Weights of a small transformer language model.
Size: 19 layers, width 384, MLP 1536 GELU, 36M parameters.
Architecture: no biases in attention or MLP, tied embeddings.
Training: a variant of Adam for these matrices, 358M tokens, 10926 steps.
MLP neurons of a small language model. Each row is named by its layer, matrix (up: input weights) and neuron, and shows model dimensions 80-207. Each number is 128 + 24 x the weight over its row's rms, rounded and kept within 0 to 255. Numbers have three digits each.
Before each neuron's rows, "fires after" lists the tokens most often just before its 100 highest values on Wikipedia text that the model never trained on.

fires after: "'"
L8.up1459:163159178184116194126117098119118146129134141134117112122131125099139082161125105124147145117115131145150138079148081099140122186189138155139088103168104089120118138109098133153129136117128154117112117097106111119100115086140113087156128123104120145107154092152147082159145133143162130132129113114079083134112162143141124105110129124123127111181176110148077146123150113114110144172139

fires after: "to ", "not ", "can "
L13.up232:090125110093110140152132131106141144118148091109092125114115150150124069130100102123167145144110120126162096118141140100151126113103130123131143162144092134135150151128133075121123123115142162157104083096146135127116131138105114127086148143161122165097115128124171125117187116128158114141119089087134133108121098103133102127160120099142100139137105153137128168102142115133102116125107

fires after: "to "
L13.up286:136138135094142127144167126134140150139144103120074124139128083167142084139129109108147167160156108123171125129169127088132160128159171125124118134144079144182180164141145114137138140095156126142122143165123119137077162104109106118087160145126102111117117131126154093128200104131141106125124118104110134123136108128159107098136129154101140141124119129132106150129129086110118123137111

fires after: "N ", "| ", "″", " ", "°", "votes "
L8.up1261:147092103132101149112060070147099137100149114087126121106162108116148123146116138110160116160110114088097106115183122096103130102147110092148092138151149140129127150166191139140141104123104136152160103142122125118128137110103129143106143118128114163078095092128122107140126113150112167131096139112154129125149178129134136110121140132087129143118157133152079138111123102150120116115117

fires after: "to ", "can ", "would ", "must "
L14.up1320:144119129113119148146149134075105143099137094107101133113126134133126064111109114109139137173162116114144094127166159099134142097088154162146107144120067113124145130143144123147120060080122162152115124134139099177093137143080148126066124139131134134123137137099173121090164124105153084111125101091141097101168116103153118131138110115095146138129125150135136172099140095127069108113141

fires after: "| ", "G", "No", "ear", "N", "=="
L12.up1071:106110073119108161132117125135099080107101106150149139101168099162157103126118115070122138121135110122133148133097111128152162098078122102126144111078134092126139111126123126126154130107148143158123089151126101101140130162119072138086156095139153188068138143122123124178143124162135145141132111117125105125096136119151145115122132107114117121117156155140112145140114118110137157188154

fires after: "\n", "| ", "–", "- "
L13.up212:081129127140152143116138113083120116118170076141097171131141164104154137146112096116166108118126134107133107131143130110154152123108170161165128106134107087139135142186155168111112093137122161094131127133130091114114150136156112107137140131139167143151137123112082133126139154125133143149102134149158138128146150112151183148080138104122179155134135179145111120113123120158052139116136

fires after: "the ", "at ", "The ", "S"
L13.up889:124166175130096148134128109132136132089142118150117133089122143071142128072114114113150143102150159122105155137135124147120079140137160125155038094136111103127115120152146121153098090138176172125117130117121112111101110129141166129140145138125134098102112124180170140128128118123132097170134141122078116129149155130151093144085174118149135134169133134117128141102142121139133156151169

fires after: "- ", "| ", "/ ", "\n", "f"
L8.up537:104123108123119151119089113161139158108146128109152138129139163088138125133073141097153116097124079094129141147167130106126166136108153143134076109131110118140083117143110089097107104133126105112156128085131133092129123133111092124134188128121133116109098144094122116158127094126150164134081103115155157138141155138157167081155103134142130082138137136114113155090146117102109095123108

fires after: "| ", "\n", "==", "\n\n", ":"
L12.up1321:132100121123144142134117110159065127134114132118143152138168095143143120135112145096140159153107153114123173112130173119175173155113096109095153088121156121111159112118106119101160108072126128156129145130114092096157147115172110114121150132123127183122132101104166140149158126157135124107124152142114146132119152097125133104146118182114113132109154162137141159124132096114127118114134

fires after: "|", ".", ")"
L12.up365:093130146121146129134100121152137116138123141148119091171125098118122085127119100162122103120173144114126136091109142132117136174141166143126132127125112125120114155119134116142094123111145186101141145133125133157086105085118164135163127106159132129107141119144163148163168119141148106129151133133082154117126173163137116163149147114134108164144092145131084168153091116096125096222119

fires after: ", ", "; ", "and ", "\n"
L8.up161:093152130111117155133088113135130160143142127138089114085142155127134137116092139129159145132161134134108105099159095081143119120087172106151134121129115103144114102165149148139106132111154129142149121117160118110140099188132151106163148136107133139115151112082105149138151148114162114142081137126112106078157111156154122128115136137128126149122114059135105126072188114137129137152162

fires after: "'", "f", "F"
L12.up10:127148126122111152134075129167105123146183125114125149102163120137121100183099085129120169118147139119107158077167123102117169191147148156148122126178091143150139146150097086159125134112153143105117081158138103125099159140136138152182140163110134162090071141180144126157107114158161105130151147096113130106143130155138103121135113118137141141139110146135091106122112114085150135127140

fires after: ",", "–", ")", "8"
L14.up559:098160158142099096150107133150126130094123093124140129112117154147171104124108119093163146159145101131110137155128159107126134184165142111184092109115117132158121159119114155150138103109116125162120112138139178140129127169050097144098183143142114088136124165074143126091129116176145156143140118100116127114130118153185119157124095122091160130148111135186122146148091061114151085118157

fires after: "| ", "L", "No", "W"
L12.up896:123103089113123148121111115115064141073172138099161112150144106122122112122090120119176103165132135090111145156160128121145142113115122090153118111170123117120071118131140094099121113099137160145148138134139083130112122116120134118117115149091150140091078116123147136172091122166143168189127159104108149106123160137132155122118107119140107141124104159130064140093116125118119135095153

fires after: "N", "F", "f", "R", "Re", "n"
L12.up916:154147161115147140147109106154104111104113115149152132157136118155137093131092098139171134099119118161095149138145100117122106147160111104119125152129125106133132096149092130164123167119137165131141141157117122139127086121089120138091139130125126140105112164087148104176177142154174117136113157116148160134125115113099154131111140116094101133140124109126118147119154150135119161128155

fires after: "f", "F", "w", "W", "fl", "kn"
L13.up1088:130148123154109147154087121131163144083182156112127132135130143174186118117080127074175099114142140088101155114089134122103119180094115158133129116163094132072099155164115150134157164156126139116095118109124110128128154118111132139162147150154136120126093122095167133125108124161177146144098105140125110116178086085145142072123083171106131144170107120155120146115092119122104128152148

fires after: "S", "s", "1", "Al", "F", "as"
L13.up1287:158116135126134143087114120098155091128107158140097155139165125127149103105110118118150121111163088124107157125107100129126093165095117095155088113132149113084106121130103161074128132097115119116118121144126111155123129116067125120115139115125128161107085127150152159151131140115166142173144141100115130097149121091105132149146198153152149115155150082120139158139121096102160128166170

fires after: "| ", "|", "\n", "App", "(", "onze "
L8.up155:122132103168111100126119107141133146116115145142152137160117117147139135116089161122139132108156106123134123127138080103123130103101169115134123129158148143140107167118120136119152124095114150111136105099159111087128130165121101099123161139127118085108126106106109079128141149162147157133126150102130109116136137127159099102103127182108112130141111126103090155073139094074134127160157

fires after: "| ", ", ", ". ", "and ", "- "
L14.up294:133161122141084127160140083164105107129099130124122085114109098119117130152157112127129124159136121122122141072136125171145139116093107079117094159092121149137102119127110126149155110105132116157148153131160053083109119169132098156108149145104150134123077137161142106128130165179120129134119138090133092123125114104130162105127079151120082115122120148183110141156168132083110149123134

fires after: ". ", "\n", "pl", "- ", ", ", "("
L14.up1188:117101128146117162092146087163131133097123123124135156097096108123133133107107126111096143153152143100169116120151149088131115185091112159119130119145084126140144127117123163119133113113166130124150102134113161121124142142146128116116171116130125145111118101137109165130143145147138121128146104094105165138124127088130202095135101161122156142140125173146102135135134101113134118127147

fires after: "| ", ", ", "- ", ": "
L14.up881:124161138163083133169129060141122111130136099119138103118165130128125154140109115101145118169127098126120137089085153128139150116104140128156127114104120118161131149129135164127147119089103158129136140096135069102121103152118110142129115121089148131130135084108132092141137145177155144120167144098145087129149124101112137141148110121084099097121152068166097152155163140121133139109171

fires after: "H", "'", "W", "Wh", "T"
L8.up1424:137140150135139162140079131093078129061133127147115155158152093151140118119103131132140177181152142132162151150148117134161150173145136147154101134144132163083106156118155131122105162124151155130138094107124131154081177171154118114152134184128105119096108125157163100140119151125170133148172142080138107126061159110140124149128139112132130147150144136159111134143099115143120138148102

fires after: "t", "b", "d", "T", "k", "B"
L12.up1372:070149188093102139107103095108132128124156156127090177137152070116182117106092116116119158095146114108102121122120160144137123186106126161167110095132130154104131117147142165137100146123146134100091136131150122117159166135074112151134137153111136142090126183110120134103118106097170140142151089120149081139110119105161156124069135140107146168138170118117092140110117096125083135136115

fires after: "D", "K", "G", "A", "B", "O"
L14.up1152:112146138075144123095094096123116108105153117165133113146128138130163111119109093104130103123114137146137123119159101176145140122079152104116107122160133177120118139153161121117166118109130134123147126094122116137133133152088160159128154088121112101122132126081100119160140130140185203143095137101134041123130124080137137078119125155124157146119123109146107132159138136104127152121141

fires after: "the ", "M", "S", "N", "I", "E"
L8.up705:154106145123097163122131109146138065097121157094116112090153088121143118166143113102121133100163109149147121098133147159143147139097122074146125127145163097115083127092125127143126150110143129139098151120117105143092082119173178101133110163120099139094125131082124120158141097136126166141092108128099126154161125115095150164142141124092138124170142105125141133102179135132139159116187

fires after: "C", ".", "M", "P", "L", "B"
L8.up1531:101117148104026185142126086142099147160146124095137134098157129163123131126132113124157112093134127126092113148123124132111135141116154111137079122116165113120139112145137159120128107112161135123140123101119123090161151138107160146097134144081121165122128157119092143161143111150155137148116112118145094107140154132136142085162132139109133113139142173151099135118178142132109149141133

fires after: "the ", "The ", "is ", "a ", ", "
L13.up796:166155140102109167161099136156136137146157126121154095120140133110133121104121101130095163122151113102104192133111183105102143159098142128210101117084130115150117114139181069152169124138171154093154096121163088148117120115167164118171139160121116130114136133129150150175139132168163133148137116135111105102183141126142114133153153104157127079166110126088112129120144073146160151118131

fires after: "the ", "s ", "his ", "a ", "her ", "Early "
L8.up672:099175122115147137132085120115145108104108111140108141124146092073135115147122127108115150103127092119104133153125114133132144139152132097142156135119133165135104140109077118145163088152121140139137139129159128094131104158113134106132094168149138143146141120100129141158167147158114098147092117145131099145144182109194161103166131104155123136138156152130096156104131156137099115126148

fires after: "'", "ers"
L8.up659:110138150089166162099126086163124107135129116148103124140144140142132106169108102115159117105108129090128148093159137151125128179135094127125118119124134123106142131115097115122131128060138111102116131109119160149085166091109131154139121175081153160134108131146141107134201093196171132119101132109121070127131152107137112081151092142095118110134130133184089157151120109128118125130136

fires after: "the ", "===", "Early ", "-"
L8.up1471:140150136131133113136131136159098076116118101138110148079170104102153135128139139110129131134158092100108148116135183159132125150101133126125143117149161102125123144147105128149138107097143148164098123132154084145148138147154125112162094135120087149100110119124175173190106107158155133145043115130083103135148155131130156102105166140124114114137158113103111161095165078140116142144151

fires after: "K", "B", "P", "H", "G"
L8.up1230:099140131124104129118090104111121085071089099069119148127141132111166148108128141094132125092149111130144132083160119105155114131087125137181116125144084182116157133130105088123144131104151154144086099088122145079106119144170155164109155157056132124107136164107085106125149132139154146165141121135141150077160126117161151127131157120096116139111172125123141142140128121132139148157144

fires after: "| ", "\n"
L12.up449:148109121156113183143140095113093124082111106171143157163123068128138125078128122084117091138093133125108172086110107101120161121105142154132134100102153125090131158117120097137142140117094155138110095118131111129174152139100122127126146184139119155081120143103111154148121076196145139149094138122102133151104142123150182145124142140148179097150140175159097132113117159122117109139158

fires after: "| ", "- ", "(", "; ", "S"
L13.up279:127141122104099140151115092157104138137158153089143138091122146108118109118094133116118139170172115116076107152134138113134146167109127140135123107113126159118135126134145100105116150130131141090108110091140088148094123162122108139127185159090121110101096138124160107135130112224119141148095145089162124143131119118144185149114135155138101122127119104134091168156128121101129113119121

fires after: "N", "Al", "in", "n", "| "
L14.up89:141167144115102158149101106149076153123120109125145102145166110126166088104129110115116188137085096166108128111138149091067110144210139161135104131147130093154098156148146115105072140139107132124165105159135129127155115086148151097146150164099149118111127125122162111166150133117180158168116093151131111100146150149173138113120112153112143116173150118158128152107127129150142143117139

fires after: "| ", "\n", "January ", ", ", "°", "- "
L14.up1444:091147139109157143113131127161104059133168142123118107088154168123129147121070147117140089162101116082110097137119137145106142131057157116160127057091149112153151114176132173146128093136123138115151105090137137117136137106153136101137137158138142156108124153151116162136136127121139119134119120119146149094165152113118099111146146131125139108115102146138112162131123159148095098146123

fires after: ". ", "\n\n", "- ", "=="
L8.up237:120120110101086176133106120158132133148128113122155124094155119143154136079121115102100115120144107092166116162154150104144130150095155137089110102169139148140132135153124135121173114105134113117168116103141067080148130100096092130096154096140142157084143162137099136120132145123138179138112131107096091121127138141128139103094113162145154135115102135148142139117195131085142097134114

fires after: ", ", "December ", "January ", "March ", "November ", "April "
L8.up744:110066148122115132108124107096095088144147146122110121110146133098194123065117119075147137142198160107116147088111138117117165148192164126126112099143120144152087120129131134131138149128120162136121108116141134159109134157125145159117158167134174098126091164106140141127140116133149143114162148117144104076108135120158119122110181102148133108164136140169115142135095170087088161116116

fires after: "(", "- ", "the ", "–"
L13.up1249:133144179115140153140109103177140111117124103129136180139129127117126133162083131127117102128106126091103134134141149136113140151147115117122120125147115122125138133108117094082109105118110178114135110105080122141129157152158164186103108126111117156069153099122129125128092097137172126146121109108153114142162128109171143115122156149154131114148142147113107129143121135137154130126130

fires after: "the ", "The ", "a ", "and ", ", "
L8.up553:136096135108139151136135135197148134074110099132133154133135109117164130090143108105132124124138123107128175132146134143157103148103147096146097111109096130118105158169157164130097143123159111154170098135132090119131123112102162116141121138145099131117153128134147158163099145147146135133129145085089125098149158089122137138119143133156161109172130115144121159111156101166116172142177

fires after: "to ", "would ", "ch", "re"
L12.up229:144128108130144091122163117133130129078172120128139119160130111135169125142115106099146120166131081155132126138129139074154128135161150153151135141129100140131051142123123129143121157119126096161120143115094143158115124070095132105108121131158076154130101120149156117169117103126148139106091079131137134101130124122165151174178104162104137111195094143104133189120131095133123094144156

fires after: "the ", "a ", "| ", "of ", "to ", "-"
L8.up332:142149131116117152146078085132158141081119139136086113111153152116164120105103125093144143142135097126114124147138160134102156141087122111147109100174088174123114120146134141116095085119171138154085142077185118152137119121085158143189151131106137120143146125156122132145112145123128136131090097130098128134131160106147164138131155124176147105155176137167137157102167125129154127121142

fires after: "to ", "by ", "for "
L12.up1528:154179144128147131119132141149077115159119122114095139132138148138159075134107113120126147158153105130139143121150119121121073108136137123108142176132084147119148122163112159160113114082125147175127111112136142140134128179137154153118152139172126158145115123110169144104166105141144109151098147146152139107124134111116114135116149175105115098157133137162127137119149102139085108132153

fires after: "P", "C", "G", ".", "B", "Ag"
L13.up170:069151099143141169083146121154117118154113146099109122119188136103167130127124124096131142092121099132090139103136123113167133126074095160142098112142149156145169125125142127093101128104136123133183141128135133069194151131142131166083167146125158132096124167108127119122186150165169136154079147137184114096132096092144095111072145149074119116088161106147101116130154070122122129167167

fires after: "\n\n", "\n", " ", ") ", "hold "
L8.up143:179122164099119142139130098163124076160100112134153111115170096122166113157058100115157128130134124110116146071132116126114136179104148097125100158092123077128149136161149123138136128091162152142152126161127133150129130110117135155169148110091128167133154166137129145132158102165133106123129128124106132123126102116107131098138108105130104149153174144172123156144162132144103122196123

fires after: "M", "J", "m", "B", "P"
L12.up208:100121105098082165117066093144135096130092123095154133132145143085119128117122141131161136089143147132094119145165155129105098125123113162145099132122113135126168140120154124136160158125138179128130155077123105110168109110127149165094119147089150113145126115098118083133126138143159167151133139161162111131142140143184143129103118173078119116133171125150111130104121142116152131169138

fires after: "| ", "- ", "L", "N", "\n", "pre"
L13.up757:090125136108089120123131119142041138126109109113113130147156119135152129124119163109146128130150118103091139133167159119100110150121172131121118138140138077140121126154134120125117110127162175126136130143136132117123125128184165115153137114086100113090153152130138153158163160134130103164106103122178126122120116162116164090120185111111105135122133137126125149122140113092121102102130

fires after: "–", ", ", "17", "-", ",", "to "
L13.up1514:113115143126105163153147108132130090087130136138159139162073144132148063143110131088125168132159114113147146138098128065113124160130116148140132110119156128118069148131101140159099160069134161147107154152138148142121117119073099098114170126135120150085130138080129115093116113154143158167119111118142097098112118146099137151168154146150137112119124122127103142138111101152138089128128

fires after: ")", "|", "— ", ".", ").", "L "
L12.up1465:121147147131135134159165090140152105091133091143142129159108122157120114120108131158110129114149131149141140090097134134109109164162122070118121122126100094136111146107141111155112142072168146094134141117136119130102097115092106178116147135140137136114123144118111145134168082142122103121144134131107129108134132154133122161126139115147152168181106145125114165118124119080156104185153

fires after: "K", "G", "p", "k", "h", "g"
L12.up1322:082159150103139128116128105139111114068137097169116101149121097127138094107115110112160120105128153142151105133157122132133111149152127143132150123162134166105121144137126153104170146172181173180083134141146090140152134136090139151127140117151128106150089178089107081111154157158160187123101102117142131115150129130135117117121102188114113154087143122119143135145109125128112136159178

fires after: "17", "the ", "(", "in ", "y", "16"
L13.up1034:117143164140128139132111121131106089152152095120160183172114120092168121126102150099115111165181111102149179116133177164132164119172137123133084135141125187101117122114103148144096109108149129102119123113121147142118127142114151128144145150112159138085139166119110127140142108134148153145150092114117114103120121132174113099096135177139155129150115137144109154114109139120125098151185

fires after: "the ", "The ", "ch"
L13.up1029:130119098161087130121084121161128082099149094112153108151108128126134129098147073125160112171155123128126155129152179104152147150171153114139114159161143103134152132114142124150107107131124121155141109115122133126122155082112129144139108129108128115105105169131129148136147112113138156139164131126105091100098167117150155176110105160153131158165146133119121112075110121141115114143159

fires after: ", ", "(", "; ", "\"", "I"
L8.up1271:151138151123109162126154133104121132087157150103143133115144112109160146105129099107133129112118127141124146108149105105149127108100158120159103149111134069140080082163154141161153135125161152141111172088116091096162081164116121123116149136125138110108134125124127127173148165133147172144115129127123088102098152076148137135154143142174140082119139101116122131095170116123117146130150

fires after: "P", "C", "A", "U", "M", "B"
L8.up138:108095136104083159141113108146097075140173138092134106098137114160155166170129115102094086103132160103141096160139142138158106130080151097160132143162159153173168119164138116128167097130172122145140131095099104126217148119127157152102135123151117147135125140098083136129127118133150130144070078124151109124156111119093135103133132157092122089097186141160133139101170140106154185095112

fires after: "to ", "can "
L12.up1208:131139134100155129154152117126120130097105135161104134137125095152158078136095141079161192156142109118142118132157129066124125122112160118116138148165065149142148136126173123141123127103170130160151114128124147150085137109122108112097114164134133132108120135133190104097178131126156115134151114120114118109121119115169114138135111156127120150143127132141148137134131097112099120132133

fires after: "| ", ", ", "- ", "R ", "GE", "2 "
L12.up230:136157128129104132122084073139142118156125112076129102118139110147119138162139096108135099198111114102094157136115175124148139166142173115107131114132116060157124120135115146134156147122084153114157132113129059135110122116114129187121131124117132129121115106110142115141161096169137125118156144063124103122143124105122135144132119134118103103123135115159135132148177137132110118118125

fires after: "M", ".", "N", "R", "B"
L13.up710:115111136064135138129090130136132126181135069161119164105169139097115113077126116118168168111146158119086145126106146097077123138120126150174138088120131159149141114154134099133141129126145174159166111118182108115179089154138163160110153137104106124137127138152112142208119098130147172150133110111173138106151132142159127154107144102095097119152134084132115128146101173133132162114129

fires after: ". ", "\n\n", "\n", "|", "H"
L12.up1134:142114133133138151120153110105084128076102114160130154108120105153138113068091105110115147156136177111143114127111137118142167143098135091121117094155131106118124133147136156138122124111172126163174143092134089110148109135131097119147173136133127132107136113111075119142117151140129174132148085104103147092152141146103127138140129127121125135129107176121164146191094089132132101157141

fires after: "The ", "In ", "According ", "201", "to ", "'"
L8.up761:112143165081078230135093114176100121145110114153172109121145107121145116141128141112187121125146120095152176109134135112135147142137136100119126107119095126093135135113139141150128102101143130160125134126133124137128097131112137124099113121091105088093090098155169121156152122149115135135140116118110123125155128097133150112155133215173115110121172158123133158096102104119101126152151

fires after: "qu", "u", "n", "N", "gu", "l"
L13.up25:126129162133107133122163137130146133162114128110100117102134042129133106108085175110085143105132131142084161166103108132107116131154137114162115152095144146155129112140112086176086139099132121142146100146110105124131120100147150068116108159078119131111116131154132083163150131125123183155119141132106149123132127160126126147165161112118145136159133135139148144106123102126115110129124

fires after: "re", "F", "S", "f", "s", "str"
L13.up956:180110142143155135096061138092119071146180133106135129117113142130118123103129130110146108090148110139086147126140153094144117143114096086085145137143091107105106137207095113118140131075160155135102122107117083131122143122144124130105143153160153122116085146144146163161129111147148128124114131125142141118138130068114124138139149141138118153119093147155094120110147116091146151149179

fires after: "| ", ": ", "\"", ", ", "- ", "s "
L12.up1131:139100123127127176118112139120135081176143116121118101127131116150140114148095147132100129127136117143095171086114120135114170157154111099093152139104129146170102138116124095155162127102152157155121113122130040118145114161124121109118096108162142158112127134125088091119149168145116146163144115100104125097135110159150127119145108090135121106131099127125092162122138096123140124135159

fires after: "d", "h", "st", "D", "B", "o"
L12.up1099:159124134097112145145106112110121183083121142116108130110126134138132156142091132119187163088110093081134137112132120148140170149113114153170079111091102166113136131117138155118101153120146174115100171090117122138154130131144145126102113133113088121090104154092104131077145153140184162143139118111144092111094142119135211132136097145142141156139111192119097123117151126109139129131133

fires after: "the ", "S", "2", "ex", "trans", "sub"
L12.up60:128078127085154168089130098112124104133126117133133176098108117119153092133117159114124170091123111168117152159126140135105137135092164121110142120118135131128107121137157109117115119121152151120108118152165108161100108128117175103111114124107138157113119138100142149148112141145136129171107097125100162107162156112122157142135158140133141125138178150143148150102104143097111176155137

fires after: "f", "n", "L", "E", "F"
L12.up739:160127139122152177150105109148102118133173115077137093168141155149112069148101124097144148146147142108117156143163132115131109170159115135135076084181087109092117167150085172158077171120172114120139092117116106106107121143129131127100120143125129091102119106146140147124146121135138161157117127100141134132144119176164139085118105147118159159189111127178134141078092124096116149129127

fires after: ")", ".", ").", "|"
L12.up1497:122124146100116120137111088133125072127130095120159109148102087157156095182124116140149121168212149088149130121100150109115138180165128125112137121110124129148164164109132126098108120084129130100124134125119113148095138144147142152116150153111140136124143106138149133098140097138114137098147121101145067131139149136120136154120133163094093151140108155135073148141140107108145099137129

fires after: ".", ")."
L8.up1116:096157121091112167131131101217106070108170133112134108138143101115157108110118126120156099128173116090116171095166124123119134178140147115121121155104096147137105162143129137125151116084166156165152144103141121131121116125088121118109178102151131122107149112114162135119138088116136141134128114124104132085144136111144135135121148166122156121101120133172116159146137071097128096136118

fires after: ", ", "; "
L8.up1386:138137087138100163095171141127082136105122122129127131105157167094145114124126157106142139102142090119087111113181115071151142139143110151131116150146100111102095103116101118167124143120141157173120135098118103090133090155157119105080135137130171126089133118145093115161128152176131123136117134116133167084118161137150124140124121125107102101109135109124125146124114124113135133151186

fires after: ", ", "; ", "(", "#", "3 ", "2 "
L8.up1220:155101089127130163142126132132128131083149102114115141122153101093161141104143092108130084126136121120110129089113106122122140178102156080136121121140131175156106109172144140113099094153170153171087153162123099108120092121126161081128149132135151112075122128122183120140130153136157114152086147104132145090160156079138138106081123142128139141099159120126105137102157097128100148138194

fires after: "| ", "\n", "ear", "13"
L13.up1045:139096123163123139122122144106127133130109082144125146112123085108132115138094163095127133088131143160108114107114160106102160148126104137092099162099117111111129142097110101137165110115117149182142120122123086102159141133125135084110121105131152143120154134114152140150109121126121121146153113149112109111148107118127170111137118138131122092125109147161140149129114104133111116130174

fires after: "the ", " ", "served ", "hold ", "of ", "| "
L8.up242:144114135140078133134110087136131080145125092090138114133104112125149127087126121126156118117184138130107102130150104159119120151118177106156094174132144090058132114148162122138108082149135084091138098145114114128099127102122093143120127137118129116109124168135122154165119116112161109169103102150097132116118139119131122130160130121123166135176150128154116159132142154156077128129142

fires after: "- ", "| ", "\n\n", "= "
L12.up816:135143136137104142127122117196098124143122138137135119094124133135149111149099144089132122118113104166047107129149119082088146184127156132192123112157142111153117125151158097119135100114130122134172111126127112091146141135086132118096162099094106155115085105139119116131122123174102123130119139101150118063160120100138127111165159144139116108138129110127111143121162075119159104118126

fires after: "201", "199", "–", "May ", "April ", "January "
L14.up1083:137114131131118131099140145099101132121138104092158178085171159111142119172086106134169106186154119110107131116118118126156116128162139143104125124137068085133134160148108111147156136128111138124124145095148131100110153122129125176117208107150112092121080133140154152118152114155144110106125156080137103106117118101158162136127158125107150134192123138137130143132113105114147138126135

fires after: "\n", "| ", "–", "9"
L13.up763:135161113130113155137118111112111107087126117138149153181133120118154133111127127099134147150127107127129135113143161096130202138127124121145148088077135167097149154128118153132112094110092150127108122161151108119092131144102110124121143152119132104080091130108138146131155173152150113115154098077115134132153122129147136092124127105141164138149101149163107147173168111102114077120128

fires after: "; ", "| ", "\n"
L13.up137:171138175123130114118121092159111120150112132121143112141164097154160120102098107119169149093130117144139154131142060144165115156128084112128142157119123130123144150129138109167127129119103138136144112130161115091134126116087090140128148129143130085089085083154154112129117139172101117139149155082136127118140169080144118136160121123126124142180153059168079156134147126133134141118110

fires after: "| ", "Min"
L14.up239:125144116122113117148096149083105130079131152119126130151131113134136128104168141120136123163105102093114140096160106090143173132116149133123106106141165136152109115154139101110138106094137128124090128110141128106141161122159115115116137169129154122092136142096144065120124132117144125122101126129150134088165172150148183075106127128128116161119122143104094172155160134072105087126131

fires after: ".", ", ", ". ", "was ", "is "
L13.up1343:131125119108118135164119124136119087104142110117165120157162091163156117152160139110170161150145102128123135092148127154123093090163132141123113112113130149126073125120151108129157109134172164152161104110164105147161096169132109168145125177123159104142158143137160145165140127151128113126099097125139120068119169119164168132145125132138108140112122131137115131122141100116145112113101

fires after: "| "
L14.up1344:107148130114104135149126133111117160145173139139156113138147115106132122115116119112156069139113092117123164147113163123168115123125123131153110159163179119117066124156145105164118112107131134134108147101092125078157109117127130117173149153150130134103134106149152115110145139104142117120144096130148148086149157168183126131102112127135105129107153101138132150095154109101130145143134

fires after: "n", "sol", "N", "cre", "don", "en"
L12.up793:063161161107135140087094119087115106147127144117103136141154073141159141103135133097092141125146124104081165127166121138119160139102120142131150084127098099140105145136096102188100130145169148147124099111116141107124123134105165107153131134110134123098144133121124132193149122166118167156099131146121116111103124163147151116133100148131124097182152144142143162131161123115165107144155

fires after: "'", "the "
L8.up63:152120130148124139066068109118129130081120108138126131182168142165166125136104105095167164139150127165155165128111162137104168184128159133133110120113118140109083118149078128155112110136107121098128111123128112171111090123142114152131151107129103125093082146157081128130159108163141117133126138113119086119098129085177135129146121120143159114132137148141115158111105102144093116154135